Weights of a small GPT-style language model, trained from scratch on English Wikipedia.
Architecture: LayerNorm before each block, attention and MLP in parallel.
Training: a variant of Adam for these matrices, 1064M tokens, 8118 steps.
MLP neurons of a small language model. Each row is named by its layer, matrix (up: input weights) and neuron, and shows model dimensions 362-457. Each number is 50 + 12 x the weight over its row's rms, rounded and kept within 0 to 99.
A block is one neuron, or neurons of one layer that tend to fire together. After each block is what it responds to, as a language model described it from the Wikipedia text at the highest values.

L3.up733:49 51 38 38 35 68 36 62 47 47 58 54 47 52 39 45 60 56 76 66 54 61 44 57 55 57 44 45 54 42 37 50 64 15 39 57 59 54 40 43 41 44 59 54 41 37 61 39 35 51 32 56 36 33 62 41 37 43 31 44 56 71 46 53 48 55 59 62 81 42 58 54 35 32 52 45 49 49 40 60 41 46 64 46 63 43 48 51 55 41 42 45 59 55 33 52
L3.up3247:44 40 55 41 52 52 62 64 61 47 51 26 42 60 43 48 70 42 41 60 41 45 42 60 49 62 45 37 23 49 52 50 67 43 48 41 40 42 45 52 56 28 69 44 44 37 26 41 60 48 46 40 43 49 61 39 57 59 70 59 73 61 46 51 18 29 35 45 62 22 49 29 28 32 35 36 42 48 62 66 45 48 58 73 23 61 47 56 51 40 60 54 68 62 61 62
Description: The second word-piece right after a capitalized first piece, mostly in names, such as M-ary, M-or(rissey), Am-al(iegade), Cap-tain; a weaker tail fires on common words after "a", such as member or day.

L9.up349:65 58 55 63 43 58 44 57 48 41 57 44 51 56 59 69 44 61 84 47 44 45 41 30 51 47 52 49 39 51 56 41 43 36 64 37 47 22 51 56 48 44 36 54 57 36 53 51 56 49 44 33 55 39 45 17 48 56 64 64 38 52 50 53 42 31 49 56 35 66 40 18 40 51 27 59 35 53 45 50 43 39 52 41 53 59 30 63 51 55 39 41 47 35 72 40
L9.up1279:63 77 75 48 34 29 55 57 38 37 46 61 43 41 44 41 53 46 53 47 55 52 48 38 57 50 51 63 62 49 38 48 44 69 48 28 52 37 44 39 40 56 47 54 76 31 89 59 62 66 53 68 31 70 52 31 71 33 48 56 58 71 48 49 49 35 40 69 56 61 56 35 62 29 53 60 39 48 37 44 28 49 45 53 52 62 61 51 67 23 57 18 37 31 43 58
L9.up1583:49 50 35 67 52 60 46 68 49 57 76 55 50 52 79 53 53 36 60 63 38 63 43 32 44 54 51 65 51 39 45 42 51 42 44 51 52 42 40 43 61 52 39 52 83 48 45 42 62 53 58 47 38 44 79 43 76 30 62 39 51 44 21 42 28 46 68 42 78 54 46 47 47 49 59 66 40 47 46 56 56 36 27 67 45 51 57 46 56 58 53 46 53 51 55 29
L9.up2625:64 61 44 32 56 49 61 53 19 58 69 64 47 32 67 41 55 45 61 52 53 65 41 35 67 64 33 46 43 62 40 47 64 46 72 74 48 48 39 65 58 44 49 61 40 44 46 47 42 41 67 38 29 59 45 29 40 70 58 47 43 48 50 45 34 63 51 46 46 57 45 56 58 58 50 40 56 47 38 49 48 33 46 70 32 48 45 39 37 33 43 72 49 49 45 52
Description: Separators inside numbers in tables and lists, such as the colon in track times (5:06), degree and minute marks in coordinates, and score dashes (1-0).

L3.up502:37 49 28 48 60 45 62 54 30 44 46 63 36 69 65 46 42 59 32 57 45 37 29 46 50 67 50 38 69 55 44 57 43 54 52 55 60 77 51 37 49 51 66 69 46 27 46 55 46 55 50 55 48 61 52 40 31 53 54 51 58 81 38 52 69 48 58 49 44 38 55 48 33 29 39 58 54 42 46 23 33 62 34 35 35 47 55 28 52 63 42 59 36 63 47 56
L3.up980:41 42 21 36 60 58 43 51 56 30 44 63 47 56 62 40 40 62 47 55 45 50 37 38 52 63 26 48 59 56 43 54 49 63 53 40 58 55 51 52 63 62 48 49 40 34 50 54 44 49 52 43 41 53 50 26 48 59 43 52 61 68 55 46 42 57 63 52 33 44 50 43 39 42 49 53 49 57 41 42 47 34 46 31 53 43 39 46 50 48 47 63 38 37 39 55
Description: Word-piece tokens inside proper names (people, places, clubs), usually the second fragment after a capital, such as Or-land-o, Tom-on-aga, Cov-ent-ry.

L3.up18:49 54 59 46 59 57 62 43 60 48 52 55 62 57 45 48 23 60 56 62 50 34 32 64 41 79 60 27 35 61 43 33 60 39 47 63 78 55 30 45 52 42 43 39 55 60 47 56 38 52 59 40 46 64 37 57 38 47 56 50 33 62 63 57 32 51 56 49 62 57 52 46 62 49 51 48 47 43 61 51 37 77 55 57 40 59 60 51 62 57 23 47 75 63 27 27
L3.up3306:49 69 61 57 43 76 51 59 53 50 64 51 52 48 71 56 47 71 45 53 72 35 60 44 52 71 29 42 37 62 61 32 28 42 55 66 50 65 52 48 54 52 48 25 28 62 75 32 52 39 55 49 39 48 58 44 52 55 49 67 47 46 67 35 56 52 62 60 63 45 62 59 59 45 41 52 60 46 48 50 64 50 53 60 61 39 53 61 57 12 28 41 59 45 48 35
Description: Colons after field labels in infobox-style lists and tables (Released:, Died:, Order:), plus coordinate marks, heading equals signs and score digits.

L3.up1809:43 41 43 50 44 38 35 50 45 50 52 50 34 46 43 44 52 46 69 66 45 42 61 39 51 69 37 53 45 40 57 46 43 40 53 68 59 79 50 62 44 63 35 54 72 51 49 29 68 55 53 53 38 62 53 40 63 59 38 57 64 43 54 59 51 47 32 35 54 66 53 45 69 50 53 61 49 51 52 35 40 35 46 49 41 63 36 51 32 43 54 56 52 55 51 42
L3.up3074:40 41 48 40 51 57 36 56 49 68 46 29 35 55 35 60 73 55 55 65 44 67 60 33 44 84 29 52 61 37 43 47 56 34 47 52 54 53 52 40 58 73 56 56 75 39 39 31 67 21 57 34 46 38 47 34 41 33 45 31 47 47 56 52 38 64 45 36 72 63 59 39 72 55 65 76 53 53 44 43 41 19 55 53 47 77 34 53 44 52 42 78 60 60 28 49
Description: Fires on the last token of a category noun, often a role or occupation, that ends a descriptor before a name or of-phrase, such as rapper, philosopher, team, blog.

L9.up131:51 36 36 54 33 50 65 40 59 63 57 44 49 43 47 69 58 30 58 52 39 42 53 39 81 46 54 59 57 58 43 35 72 48 40 81 44 62 64 53 46 75 57 62 42 52 57 45 54 52 46 42 58 55 75 38 47 52 51 65 43 53 66 48 55 37 52 40 40 61 46 52 31 56 69 49 77 48 47 60 68 55 53 62 22 46 20 50 29 35 41 58 61 48 55 44
L9.up1069:59 16 49 53 31 60 41 52 49 36 62 66 41 71 33 77 39 45 64 41 43 63 64 48 48 45 64 41 35 70 46 58 66 47 46 41 45 42 47 51 55 34 32 43 54 49 82 32 62 62 52 44 52 49 58 38 43 45 56 52 40 55 48 41 65 57 53 62 63 47 38 48 42 47 44 57 35 49 42 53 54 42 57 60 53 42 62 61 58 47 39 53 78 51 60 30
L9.up1772:48 61 46 39 26 31 26 36 37 40 55 52 41 54 49 35 55 46 56 46 28 50 49 43 61 34 42 39 55 31 19 62 82 43 58 73 72 62 56 74 53 64 85 51 60 51 60 41 65 31 60 24 47 39 55 54 53 41 62 49 71 68 62 44 33 53 54 59 21 51 51 37 57 31 36 47 51 44 39 45 55 46 57 52 56 61 32 56 35 71 48 55 33 48 44 36
L9.up2164:38 38 58 42 51 75 24 46 35 36 39 44 48 36 60 54 64 66 38 61 43 61 36 55 49 69 45 54 42 44 66 45 57 50 40 44 47 50 34 62 52 51 69 56 51 27 60 44 67 68 55 39 74 44 53 55 29 51 68 46 40 59 58 59 38 61 52 51 67 79 27 42 53 43 47 63 55 50 40 49 72 55 54 35 56 65 45 38 57 37 50 43 56 64 46 71
Description: Plural head nouns, mostly right after a number, strongest for games or years in sports-career bios ("playing 15 games", "played for eight years"), weaker for ships, programs, conditions.

L2.up271:26 61 57 39 19 57 37 48 71 33 45 42 66 48 58 57 70 58 51 45 54 56 58 45 60 46 25 55 47 42 36 62 39 49 56 63 38 53 32 65 50 50 35 20 43 59 31 34 47 51 43 39 52 46 34 70 48 55 56 63 64 56 63 53 48 62 30 40 55 41 37 54 73 47 45 54 53 46 50 55 49 41 59 64 26 47 40 62 31 26 56 69 73 72 56 55
L2.up623:46 66 50 42 51 49 48 62 48 47 42 63 51 47 33 45 47 65 60 49 34 64 68 46 53 36 51 26 50 40 50 29 69 46 57 46 61 75 39 52 50 58 59 54 49 32 71 52 79 53 51 35 72 49 50 36 49 28 50 63 49 50 45 51 53 51 50 21 60 62 56 63 78 45 69 51 58 65 45 58 38 21 48 63 44 62 43 52 36 38 50 76 54 50 56 46
L2.up1406:44 46 34 30 37 66 36 58 47 43 46 37 22 65 54 68 49 64 70 57 54 56 42 25 54 50 35 59 50 58 39 52 49 47 56 55 43 41 44 44 52 69 41 44 52 51 62 33 50 50 54 51 41 48 46 52 42 43 49 55 61 45 48 37 56 57 38 52 64 28 36 45 76 50 58 46 42 45 54 29 54 32 57 65 31 67 60 48 29 38 50 74 60 31 57 35
L2.up1602:32 52 56 47 21 54 44 43 67 29 37 29 57 51 64 44 64 63 46 67 53 50 60 37 49 55 39 78 50 36 41 68 60 48 73 60 53 48 46 59 59 55 30 22 49 54 32 43 45 59 40 28 50 49 35 68 46 57 57 37 67 66 78 52 49 42 29 51 66 37 33 58 59 47 37 66 51 58 53 52 37 30 71 61 34 35 37 65 30 34 48 54 68 80 57 55
L2.up2076:33 43 49 32 26 56 38 53 62 36 42 44 52 55 59 59 34 44 56 57 46 48 54 42 65 53 32 65 30 37 37 66 62 37 60 64 38 53 46 54 50 57 41 33 69 56 36 43 44 50 44 36 53 30 32 55 53 63 55 38 64 52 68 38 38 58 44 38 47 43 62 61 72 46 57 58 56 48 60 48 45 46 47 56 46 41 52 66 36 38 47 35 64 52 58 64
L2.up2098:19 70 60 32 33 64 42 52 65 43 51 31 69 43 53 58 51 66 42 52 49 52 35 46 56 47 38 51 45 27 43 53 46 47 61 61 37 50 36 66 44 51 49 36 46 54 44 36 66 53 38 36 42 47 36 61 38 63 44 53 58 66 58 39 41 57 35 50 47 36 50 57 72 46 46 54 59 55 52 50 48 39 58 65 29 52 52 54 47 19 60 74 81 60 51 51
L2.up2241:57 41 54 31 21 50 56 31 70 40 45 42 37 54 52 52 66 50 71 56 68 50 56 32 44 64 46 59 47 42 73 62 70 24 75 70 50 39 39 58 56 55 54 29 55 56 26 41 53 33 41 56 52 57 52 57 42 40 51 48 47 49 65 37 57 43 23 38 63 40 43 48 76 50 52 61 38 56 75 48 53 47 49 51 27 49 57 54 38 57 40 38 48 61 46 52
L2.up2368:39 53 49 37 29 66 42 54 66 36 49 49 58 42 52 48 74 54 68 54 51 61 56 42 53 55 63 76 58 61 44 39 37 44 77 59 63 71 48 57 51 47 29 38 52 51 47 35 40 49 38 41 51 63 38 57 49 53 57 60 41 65 71 51 56 56 30 48 73 35 33 62 53 45 32 64 50 51 48 34 49 53 59 67 38 47 46 43 29 31 49 65 55 61 53 53
Description: Common nouns closing a modifier-plus-noun phrase, especially in history, transport, military and entertainment text: prison camp, ferry service, Broadway musical.

L2.up239:56 63 36 36 71 48 57 51 45 54 59 59 37 61 75 70 52 74 48 72 45 32 41 53 45 63 48 51 46 42 32 41 51 52 60 46 50 57 41 44 67 57 48 70 44 52 44 28 55 40 64 39 48 32 54 26 20 54 53 58 58 67 38 53 58 51 54 46 72 35 51 50 82 46 53 75 54 55 47 26 27 31 64 57 42 58 40 42 38 07 22 67 39 66 55 18
L2.up399:50 53 44 47 61 52 54 44 59 61 57 31 47 58 53 40 56 58 61 51 55 55 61 40 65 41 58 65 46 30 41 56 42 39 45 53 50 65 39 49 59 50 50 32 54 48 57 45 59 43 54 61 42 56 37 65 55 41 71 69 61 38 34 57 31 63 54 46 57 64 42 74 27 57 68 41 55 50 55 43 65 44 56 32 46 59 46 53 37 49 42 39 39 27 49 36
L2.up750:61 67 38 49 60 57 40 39 54 49 19 51 47 40 34 49 50 49 68 60 35 50 51 74 54 55 57 68 58 47 31 51 42 50 50 43 50 56 50 38 38 48 49 32 49 64 47 51 45 50 58 46 34 49 56 49 54 41 46 41 48 55 51 42 50 42 45 56 60 39 43 52 46 57 39 47 60 59 70 49 56 45 16 63 48 53 41 22 64 53 47 44 55 38 50 58
L2.up927:52 67 30 62 54 80 52 58 53 64 53 53 41 73 61 44 59 70 56 81 40 42 45 70 51 51 45 40 69 64 28 53 33 62 48 65 56 62 58 43 27 65 51 65 34 49 53 49 57 46 64 64 51 48 39 62 49 45 54 42 61 68 56 56 43 47 46 50 42 29 32 58 39 50 60 61 39 66 39 44 41 59 73 60 52 57 41 69 48 46 32 53 52 31 63 68
L2.up1606:49 50 43 53 32 56 43 30 40 27 48 61 53 67 21 79 47 66 60 70 79 42 32 57 25 54 26 56 52 52 45 48 47 30 44 51 43 43 38 50 31 42 43 43 38 65 43 54 54 43 69 30 32 56 42 45 55 57 48 35 48 48 45 59 62 35 66 51 55 33 52 51 62 42 66 58 41 35 40 37 19 46 46 50 43 51 42 52 42 25 28 35 64 44 54 42
L2.up1778:56 58 36 46 34 40 58 56 59 55 43 72 58 68 81 65 44 67 47 66 62 30 49 67 46 31 52 55 63 52 30 32 45 54 44 76 57 59 45 45 41 27 49 39 47 52 48 37 61 58 68 40 61 41 57 48 44 61 32 45 47 57 39 55 51 37 43 59 67 27 36 71 85 57 50 66 39 54 66 55 42 60 50 52 36 40 36 33 48 37 35 55 45 41 62 32
L2.up2878:62 70 50 54 56 52 51 33 47 40 37 44 56 51 50 48 49 64 57 34 49 58 68 80 44 59 42 23 44 50 40 65 59 60 25 57 55 33 42 58 41 38 36 50 49 44 66 50 51 58 38 38 44 25 36 63 53 55 35 63 51 58 49 60 52 49 37 59 54 68 32 43 63 49 48 34 53 58 58 61 42 57 38 58 41 46 28 36 73 64 69 36 40 39 57 26
L2.up3435:58 48 46 52 44 72 59 45 50 51 55 31 40 68 60 73 50 49 46 58 63 36 19 71 32 60 35 54 36 60 37 46 53 46 40 66 53 34 52 54 56 63 58 42 46 58 36 43 49 63 78 18 31 18 44 48 22 46 30 53 40 60 47 43 39 58 45 49 73 30 50 79 60 17 77 53 37 35 51 33 45 29 36 52 53 61 57 43 43 49 51 68 49 52 65 27
Description: Colons inside track times and race times (4:03, 6:54) or after Released in discography tables; weaker on "of" after "out" and mid-word fragments.

L9.up394:46 65 19 49 35 27 47 41 48 38 69 30 28 56 67 45 54 57 50 57 40 52 46 56 43 56 52 55 44 68 62 62 37 48 24 36 43 64 52 34 53 60 59 51 48 51 44 51 39 55 57 40 50 63 56 38 49 48 68 71 54 48 55 48 53 61 55 60 23 40 40 43 27 32 53 25 42 46 36 39 43 39 43 50 39 49 60 56 41 57 55 43 27 65 78 39
L9.up858:32 82 35 49 40 30 57 31 40 37 50 57 35 43 56 85 50 53 41 51 63 60 48 41 61 59 56 51 54 54 47 47 57 39 34 41 45 44 44 60 37 67 68 49 46 46 33 59 60 25 55 46 53 62 72 41 52 40 40 48 34 72 53 39 53 38 56 39 48 46 50 56 44 63 54 41 52 49 43 39 48 59 58 42 56 52 45 48 32 54 49 46 32 54 59 42
L9.up1145:70 53 47 57 53 28 43 55 42 60 41 38 55 53 51 53 32 55 46 64 52 37 61 42 39 62 49 37 30 52 58 54 62 23 17 54 49 63 60 31 65 41 33 64 37 52 39 53 54 60 62 34 54 43 60 51 65 40 68 26 46 69 40 56 63 37 42 52 59 36 46 40 34 38 54 53 58 51 40 48 48 58 51 42 32 59 53 48 39 43 70 44 31 56 57 36
L9.up3238:67 55 35 44 55 46 29 49 49 38 68 32 43 75 39 41 41 66 34 42 61 37 48 44 72 59 78 39 59 85 54 70 55 48 42 43 56 42 49 73 33 66 57 46 52 33 39 51 57 44 51 45 45 46 58 43 40 52 77 41 43 48 71 28 24 34 38 62 36 77 12 58 43 49 50 61 59 33 28 38 19 38 39 41 64 59 33 50 50 50 40 58 46 42 67 57
Description: Word pieces inside personal names, mostly foreign, often in table rows or cast lists, e.g. Ram-ame-zanzadeh, Al-Y-ouse-f, Afanas-ie-ff.

L2.up165:58 46 50 20 55 71 55 47 56 30 70 60 45 63 75 57 36 82 53 60 54 44 37 42 44 61 65 52 44 59 26 60 44 59 30 58 48 58 29 46 27 48 23 32 37 35 40 55 48 65 48 47 41 44 23 52 64 43 74 55 65 40 61 37 34 38 42 49 55 54 43 71 42 43 40 44 52 54 41 54 33 49 61 40 45 62 78 27 31 24 39 57 50 41 59 22
L2.up182:36 66 56 40 63 35 54 53 47 33 46 46 31 52 77 68 40 54 48 59 55 75 41 42 55 47 53 60 33 50 39 38 47 66 48 53 60 62 43 62 33 62 54 43 48 35 43 50 55 50 53 55 39 38 51 39 38 45 50 48 55 53 52 70 49 34 53 33 41 65 42 51 37 44 31 50 37 45 48 42 48 45 56 38 57 64 53 37 50 47 57 54 57 43 63 27
L2.up375:29 82 49 35 58 72 31 53 65 54 62 57 39 58 56 42 44 88 47 42 33 48 41 53 37 56 60 35 45 71 40 45 37 48 48 56 39 64 58 34 37 71 45 46 32 61 62 44 51 53 48 28 42 53 44 59 45 54 39 60 56 40 38 29 63 65 36 45 40 67 31 42 58 50 45 64 63 51 50 51 37 60 25 42 46 60 58 34 60 21 39 72 48 51 68 38
L2.up569:32 59 45 38 62 45 48 48 56 45 60 33 36 31 62 62 36 77 44 67 57 67 46 34 74 41 35 44 65 34 39 37 38 39 44 52 47 74 48 25 45 53 49 50 55 52 37 58 49 52 39 38 69 37 67 46 65 26 46 23 57 77 34 46 57 44 40 63 48 49 46 52 38 46 26 59 62 38 52 58 37 60 33 48 45 44 45 62 39 54 52 59 47 44 38 43
L2.up1501:43 42 40 56 30 62 64 59 53 46 47 56 50 56 60 76 48 60 48 59 44 41 36 51 69 71 27 58 34 53 43 40 57 59 66 47 62 66 76 85 69 58 60 47 48 49 53 40 36 77 56 37 53 76 31 40 39 61 44 35 53 64 58 45 52 63 61 48 51 53 59 50 36 48 59 50 42 43 58 50 53 48 53 65 42 49 66 29 49 32 48 49 49 37 44 44
L2.up1910:28 52 44 42 48 45 33 62 69 38 65 61 44 50 40 55 53 51 58 43 41 55 38 54 43 38 46 20 75 36 37 42 52 43 55 44 65 46 46 62 53 66 68 53 41 35 50 53 51 72 39 45 08 50 43 52 39 44 40 47 54 69 40 50 68 53 55 63 39 30 49 63 46 54 42 44 51 39 46 49 58 69 34 58 45 51 47 41 34 48 50 61 58 42 42 23
L2.up2966:52 70 28 38 39 41 47 45 49 42 34 47 49 66 70 58 28 64 42 47 65 53 43 46 61 60 11 54 51 53 52 57 50 58 52 22 26 69 55 24 51 65 52 56 53 41 62 60 38 52 39 44 37 38 49 20 60 52 45 48 65 45 43 56 46 49 62 47 55 57 46 35 49 25 51 49 55 36 55 52 29 61 52 39 31 53 58 50 69 35 38 62 53 70 51 21
L2.up3241:46 68 55 35 56 43 46 42 45 45 54 65 31 40 31 65 54 33 58 42 53 61 39 37 48 34 47 51 70 38 56 40 53 50 30 56 59 58 33 29 64 37 55 74 61 51 62 39 57 55 50 33 63 37 37 37 41 41 51 60 73 59 54 49 52 37 62 64 67 47 52 20 59 37 32 56 35 49 67 46 40 47 54 33 44 71 37 59 44 46 35 67 61 54 40 43
Description: Second or later word pieces inside proper names of people, places, and titles, such as Ju-iz, Jenn-ings, Maur-ice, plus a separate weaker response to "before".

L2.up784:56 66 56 25 61 40 44 29 51 69 50 68 42 38 32 54 72 52 48 62 21 63 44 41 33 57 42 59 55 47 39 42 58 68 41 26 40 50 73 47 48 45 49 65 61 38 56 48 53 44 32 40 37 28 58 69 50 54 41 61 58 56 37 32 54 29 36 55 45 50 47 56 48 48 54 52 59 40 34 58 28 54 49 52 65 43 49 46 62 63 60 73 51 53 53 46
L2.up1273:64 46 68 64 78 38 55 26 18 46 35 28 47 32 40 46 65 50 57 51 41 72 54 71 70 36 61 73 52 54 64 59 61 50 47 60 46 52 41 37 65 53 53 36 41 37 55 48 64 76 51 40 34 33 15 72 57 41 61 56 72 43 60 58 55 34 66 37 55 53 50 46 53 49 46 36 28 37 42 48 63 52 30 31 54 54 56 47 54 59 67 70 45 40 55 37
L2.up1577:44 82 52 48 50 38 47 47 32 49 38 54 40 52 41 42 37 46 31 52 51 54 48 57 60 49 51 64 66 63 39 45 50 49 38 38 39 61 56 34 35 64 46 61 54 48 45 40 52 49 50 33 32 49 54 52 82 37 44 55 43 45 41 52 49 32 51 41 50 39 33 55 70 39 61 59 58 50 56 37 34 49 48 37 53 68 30 39 52 57 61 64 47 40 67 39
L2.up2075:28 36 67 24 61 43 50 73 53 34 47 51 35 48 48 47 37 31 76 47 50 62 26 29 64 41 38 49 47 30 63 31 65 65 40 34 41 72 08 59 47 39 42 54 34 39 61 47 47 45 59 69 49 41 48 54 61 45 39 54 50 38 37 57 18 57 38 46 35 59 63 51 46 73 59 60 43 30 47 58 65 76 43 45 42 44 45 57 48 58 53 60 78 75 53 26
L2.up2158:27 50 49 51 64 50 59 35 42 52 50 44 42 27 52 49 60 47 45 62 52 58 69 56 61 41 56 51 61 76 45 54 63 42 54 53 51 36 46 45 41 36 60 57 60 48 32 37 58 60 57 54 25 69 44 71 42 43 34 53 53 45 50 64 61 28 54 61 56 32 50 67 53 41 67 63 63 34 56 47 38 66 30 54 78 35 42 52 53 40 50 43 42 46 43 52
L2.up2198:41 48 43 49 42 31 54 55 65 60 55 29 50 48 56 49 52 40 64 53 31 36 49 39 40 55 57 22 32 16 55 61 31 43 40 46 46 68 54 57 33 58 37 52 66 39 40 42 49 32 50 54 38 61 48 63 44 55 56 40 44 51 29 26 48 51 47 45 32 69 61 56 37 55 67 52 60 39 41 48 56 74 29 38 54 56 58 64 42 46 41 39 38 46 43 53
L2.up2318:58 57 59 47 55 37 45 60 27 25 48 46 41 56 51 46 52 57 61 68 49 65 50 56 38 56 24 36 71 40 32 38 77 36 52 64 62 59 57 44 72 47 66 31 33 32 50 57 42 50 47 56 39 45 54 28 30 58 56 37 67 31 37 50 14 61 50 37 30 62 71 49 71 60 52 54 38 61 55 57 51 93 52 58 67 58 51 59 50 47 48 68 61 37 56 40
L2.up2843:37 55 68 43 47 57 48 63 50 57 38 41 44 59 29 25 58 37 40 46 34 59 45 71 47 77 54 44 50 68 36 36 54 34 44 44 53 55 48 56 53 60 47 43 39 48 71 37 59 45 69 62 52 50 45 61 43 32 56 31 63 38 42 30 56 50 75 55 19 30 14 24 72 38 32 45 60 63 46 39 37 52 28 53 73 45 60 46 61 41 21 51 54 29 51 47
Description: Quantity words like many, some, several, numerous before a noun ("for many families"), plus mid-word fragments of proper names such as Shir-ley, Press-ley, Reinick-end-orf.